From a checkpoint of a small transformer trained on Wikipedia: 6 heads of 32 (1 for keys and values), tied embeddings.
MLP neurons of a small language model. Each row is named by its layer, matrix (gate and up: input weights; down: output weights) and neuron, and shows model dimensions 16-143. Each number is 128 + 32 x the weight over its row's rms, rounded and kept within 0 to 255. Numbers have three digits each. A neuron's up and down rows have the sign that makes its largest values positive.
After each neuron's rows, "fires after" lists the tokens most often just before its 100 highest values on Wikipedia text that the model never trained on; "fires before" lists the tokens most often just after its 100 highest values on Wikipedia text that the model never trained on.

L6.gate18:143155113133107124113085111163140116128099085176098149125154176138203128092084162162142190113200116169108198125122115125105117125119168129158102173172103140165175050086127119134120083118156146100115080082119148140121137135107147076162126106106139155095083160182167188088128133119126129119126132113088171170137107191169152124104167109092126110164102111133130128102152095129138121171081
L6.up18:139136147100093131116122081128142109095137115153170080139142155141095145046134164117165153107141075185131169191139151087075137104091123104086160150162140095119135064095094094231135148172098164138098146124105109144128150142097126114119150099090144092167061136166130163111134161136108149111087097113156148157118114182118117165097239145065146099204084107113154151075126111175149136093133
L6.down18:143165136083138135119104107149116139122072139123132119140146110129119094172116165124165121142171147183089134068110122101126073130115142157110103086123127178165101079127150155170154118109131098058132116132121098158141048124149143034066106090060207103153126166140162123127134084089087146143108128103100107142080156099087122131089157122106135176143143149126126202065198085129148129130148
fires after: " f", " c", ".", " C", " H", "r"
fires before: "ow", "ab", "\n", "ed", "ing"

L3.gate97:124216133097095149139143087072028090225159148122089092064114081091074134119151130102104136131131092130147082095186133140099140164084142137122135120153170087094159130166142141131112166090151092127121129102132108085206134138164125125166171144099181153158190115157140175117099136112083074111095183135091097153138110135106152124136107073120083122143163072174084111138184127151127176125109
L3.up97:098133122123100098105131091129117105214091148146093097160135072136123135093151167100119108149093091112114084136170144140125127100120185119155171127140181068128144151122149183105112124085110124117163168099166113059171161161125110153115203170137106173170124156132114156138084143120104101120095170132159101170162066117119166110161148131103111130142119118194049128122147097179126199132132
L3.down97:145151132060152110183116084123127109136117108060064096071076149152138130075144108110148081144140123156162129109161128121108118091125157122105128130139178105099122181133132151149134155145124114168062085147153100075171191124152101186134091147098158151120187160197171173130144108178180104171168120092156158181175130136123206116136097066162144150074134131210096095106106142138081165104118
fires after: " O", "ire", " a", "u", "ru", " A"
fires before: "ober", "or", "ed", "ions", "ur"

L3.gate26:126153171107164188154079108194136095113170132123114132104104125136153099180147124134168106166072112119148140079152137178106131131070162160174122103151141104098110133145127155128163143105177089135139120183080160125105163137155116167109140116093088161181084114113130157166165067148180152138131136152168105179080138183153125132115114111124123116028149116166118129090091132134132093177115
L3.up26:121155197115155147126085113153122101089137161103135180130089185127132109170133115129162077172078086113168143051134150169096139143080138132151106128162118104109099121137123125092145154093150097132147129194070162164120137109145093165128146110053081178127102116140142160148173083137189142173152132156158127170083152183124125151111124109180125120092183145165155117099075131129158120166169
L3.down26:116174149098141137137126097148152144124123169131112166094165100125122162145119099098125114155087106117188109066046070102105137108083129191105091095104149166078099087194155094090131108101103141111110128137173149124109098082131093106100123143103126135074142110132133150125124139153151091164142109145178085103059134161128136115101145128151115133072135161123135192104118146105143136144140
fires after: " w", " B", " c", "w", "er", " W"
fires before: "er", "t", "ing", "ish", "y", "ic"

L2.gate291:059175130078088177138082189133094102164094156102188134102162136078149094128123114131123098076127177106142164131177132099077135073137125078144153166141122126139094098083139108132142137160136158136106174124121105128129130186085161158130101152072121129107088130178113143090146071134060149126108155118106146115096115124120099150082130088120147189131076148162120168051133170083161081225165
L2.up291:142134137141095108191125077143152078066120137073133138171079142130096110150089092138151147176133151147141141127128085113108172158142171110076170199090156058094102083148134105142115127136085193119137145094148176089131103088057116106127122083156156130149097090131163129135140172147161070163157148129113132149129107141135174066152177193156138093131136079096152131119114095143111101109089
L2.down291:076121117131112126206122102149186041117162082119118122122127133158102121092147101130121084185090131144175129108131096066200167158140159088124131184106110129151117088083131108074150122146052182102070168127171130090123099158093143121090104167095110187126142125139133122132114155126122172147119126089111171099119140151110132141135161139133091100116102122126144163068095136087082076149110
fires after: " p", "p", " cl", " th", " comp", " l"
fires before: "s", "ed", "e", "ition", "it"

L2.gate98:114094078132171088134108118172117123125121154149131085166091116107139133142131123093125133117122084111113156145102147133144179183162090103074144154081088109129195157143157086100104142127097097116175126119142055120111105119145125154063099062097121088131123087037145065144169123101117118134110132126168112145131116159132114093181112129124171138086123111216205151166197111205114119093105
L2.up98:071150136105121154146107139121066137111141120149098146168114167097108184182108099128103120085070178124172154167165147105172131137150119153125128120151168205144095131117143135110184136108106092154092162136136143115125047184129188150102076121119165117098112145148153085104161103100137187155144106146166056181119027153092191118158131060183112133123105148195115127090088110117120141100093
L2.down98:104094164151177112126169110092071092079097149188109126121165138122173110157157122094101126127126131137104188087082115115092112187158088097140099085144192113123155112134197147110186111084144116146068145193183125136110057177076139121166163133113110198150126125071137187139137081115115175130109134148148169138107075135120102126112120155125083144080150077145142114135151124164138086122153
fires after: "\n", "er", "s", "==", "y"
fires before: "\n", "==", "C"

L9.gate297:168108123104180125133108110082126114158146099076166135114079190078096110083059097104107165091154142169125033133118132162140092091111138177149130134090181174085135113120105089174111063121179098127130123186210105163132100162154114151122123142087112128085151172103153147109102078164095145096100140147166161118137080126115060041144147094179143112090117104177154179145125119136124103137126
L9.up297:135135157133116107143168166189124116194107173126113103105158148141127064160131113117194139127144118136140106157089185122161084193099128166190114105129139138140069212108122137140148096129125101145185105167162141067134098155146124152110145142164113128119132126179145094198134133073161154156052133151238185153137141156113080123147113151127186146106107132157114147176139132101115122095167
L9.down297:138111133098165116102145151195138174091139140087134159083157126108166142154101149125146180173106089118094148096151139052092140058075081105161149155115099122098160130125134120096119169157209138133194116134146078134105089131101087123121133103087187154092124126133181137126132151161126087174123156161125109106113101108040051127105139134176166101056117162139125165134074151124104158161137
fires after: " m", " M", " W", " p", " w"
fires before: "ic", "e", "b", "s", "ical", "k"

L2.gate368:139193106091079197113134112107116106172204181144078040084132134123173166154115160150095073115085101114161087134191144129134094148071161161126182140160151122090158150137103125124105151135119069173103165162182063078126153116120149132154128162166152116123095144125125142120112104148145123091059102146124092142140114145087142132078134146132103063117128085181085088155160078165145141168173
L2.up368:139180088134133098088145146106126101148179141163145087075136129119092146138091178182101091123091064102078115111185167148128138136132173162152152125165129055130164089127115166103101206164169120157072138146136121103165154072129153114185160172169140159143129143152092138087074110142133089098085146076106107141055131116147145120115173091097131131128149110157123096100155080156160153184129
L2.down368:118188166113165078150153111126119105125182168093136079091116143153138146085151122074101096136135117180151125126182155110119120083116157131121176161147139103110132180137090179135074145158115142146098137147160112068172178113135165152146116133121161196091180165195114194146119089140185148135137053051191111150156173104166139079086066082145156132114155103143109093093126102125145136130120
fires after: "ire", " O", " a", "ru", "u", " A"
fires before: "or", "ober", "ed", "ions", "s", "ur"

L12.gate244:076123149097137136144171128033177130080144185128085101095131065079138131127131128128112137138150105143114087075136096110086088143131119151133127169173198103045130161161107061115141118152123121075110074130157070130146166118112166103199144162102197153099106145118147134128146157123121140076155137157119133063133151115123125135175089145152196139116164118137128111105135116165074115166126
L12.up244:125144132113117135117121136114143161127106090093196096155127117115172164155160135129110101144129074142155092113149123061173152100135160126111153120178157141104174126132068148100143138122167171122160157101170151151129127175169066159119110109132182162160168167142078105056103199115129145124142120076082095138150144146111151166199119119099115166076158100144127143153137094146131167128147
L12.down244:165116169136125116201119150185150135127179157120161104115083140153100132086143130122161122138128112171094153137133164146112056129090152137063094071110141121151118171119127112114061105084119070128147135070143151130084114153100221091048120134125107181125084106102104138056106138090112084129138171111195155120097086091159112107107130110096108126156162123154140100090138176221077124163156
fires after: "ire", " O", "u", " A", "o"
fires before: "or", "ober", "ed", "s", "ions", "anc"

L7.gate164:102155090152149209089171104152111134169068182092146122129161125137170118115112111149167112160125077128137096086074097140153096165129151142149116099133080069091164113098138111133103137115120109133131098160149085101103145126111166173147104153128086158106127129145134145100105092078137159170093048158169136194129119118127145105169166084109114170129180121167108105124087151108151093119152
L7.up164:112088192058110141121045081079136175163142167121145106100117143157119158156127145109076071100156123086117135057158123072137124146066064103064136156107142138136130121142142127131178129117116066142161077128117119036119152126153166098109124192091119099153185098152164153154135139124130092166146081093128135136070079166109142109129117141146100142147172206180130158113112155114072093137143
L7.down164:168195100091145097098139115091136089127146125153175096085098130165130144070124130061100120045126140040102167089095107123105106100143164148194130135062132121147103129182092094077120047114141172137167144156143124117141127090145150081115148126161103094105160125102138091072177105095182104171183136107119068094077108126156125162100114190140162134137114169111141089096126114155148126075098
fires after: " w", "g", "w", " sh", " W", " c"
fires before: "ing", "er", "t", "y", "e", "g"

L11.gate78:108099103087059066147086106127162149096101118121120115144128118071123104156091127160089159163075093122090172101131158089092127164151114154149142137171106185137132084152131159125120116122126138138124145160161169096114125129127141109130101120123057180139210197139127175171054130082152146079125150141144178148190135102178119114113098104127077149139122085129107142141138132165100093163068
L11.up78:134124101126123093132117148085123127077102138160072121189105138148100168154078140144161146118075156187166128146106177096160109154082082086111117119129170135096086053150135106125133104076132156139158122157063132145080105167152119077121199085118085084146104191097160131174068147180089143115170107158102129128107129086136163100161091103156206165124112138165110141087065078164130172084113
L11.down78:190103092106081185123102128090148094131096140075155152150114174120164147129107136089080138124106087129107095061086085134104082156115182156147140140075113163162138117122185156099122137142133088144149118168187126089123140141156119081093116178183128164120163133108127082137087141106132103154136169131124062099184114115131159075144145136163167176095120235120117100088147118126141180116091
fires after: " g", " f", " G", "i", " F"
fires before: "n", "ow", "ed", "is", "s", "ing"

L11.gate109:145189067167153170165115093168109138096113214160158088143142158122162099116086030165089095119143167147148041098136169082140121099169125140080155133117146156120142137124149145141154174101146133155117148129123140147092165127160115173094151122191133074115176120140057171145095123135162093074129093166187123180151101134175187113099127085095177127083104053184198164130090114147105133133166
L11.up109:097135151146198152083114055148115080185197101132138103140148141057096094125153127110105112045148150100130178167175176121108119138112144115156142215148119127085153130102101093120074129119156095132148155046146152112158109097129145117121129145099154050104128128113082184168105112116125115120144120133114102108162175113188141105140071103126107070082132122175113098109144217106149172106096
L11.down109:121146126177151140108145169196141098219127154134158137151156112155154115151047109174086078121090135158157161145140186135142130081105150112108102156137133160098125116075075228214102150154120152136142111035130149109139145074088118143101162029114108051097139178139118154075120136106087124170114149110143100149121207058097079124138176078150152168101115153124127118132118143106174129131102
fires after: "et", " the", " a", "'s", " \""
fires before: "en", "re", "ir", "et"

L9.gate213:136083156088123167133132169105117132122170095102103143138089144138095135186119131134164118087102113137192136196168153138098161114109107150089137128177112109122139132067126108134115082129204115131154155131129139117149062118113125146090151163163157184175056145185124124142163194133144133121136175098088153117142098140123134194164142140178097128144147127157133129060106132066173063173124
L9.up213:150167129151110147108146082181131153097093133115117181120133166086160169111116137137108128129098087176127168113191106061140107052121098123065122151135120119131152108140141105125171177114113191090125192149160160102099171141138148086069157104097123111139131153077156140115095159149083132116118063141140100143172136126154138063152102127133157077090096076077160106119129081071201157144146
L9.down213:180034130096126182145157154166122138109144123112127167187071178123090168148132155104143098091126125124164108142124160193187057129148129144117126127167128085121149148128147151158108136181159172092173193103115116149098122120103129164103117172133137164151135086129115105162133105068173119112130170071154169102120109144124138119130139103152130062158076151135222138148157097141081105149149
fires after: " A", " H", "el", "ort"
fires before: "ust", "il", "u"

L2.gate17:113170120107124125094175101145124140107097126085148120140123179121168055143124129044128156210088131089125102137144142159174097093112108117086106108171146168136138159212111130208144120139179068156143118138130091118103083148117126121122154115105159129062097087169157133138158114143125054117103163089144157165143104146113154089137144223180132123210108133101129107136139076156175133100117
L2.up17:085129077072137137063178089140090093118126127124171137127116189067133148160106122090119113145065144113141114166183105147165126150141113105068119100110127161111140174139145150153083140103183117139123115136147097119071077120106075117095104150055179177103100100154207156147152176144142113123118179103105152195138086171124186093172107195171189135170103096119176118112142091155180160083116
L2.down17:142093122114116080129124169142094087133108117151177156138089117158131128116120124043154136120138119106121158156140082119178088133115127062154110128134195127178095140159146140113158139120143077121174112137172110128139057138149116140133118090143173123119105042108130117127176151151137139157088151115184118166171115092124127090216109095117161175171135143108137058149131091173110175127129
fires after: "\n", "s", "=="
fires before: "\n", "E", "=="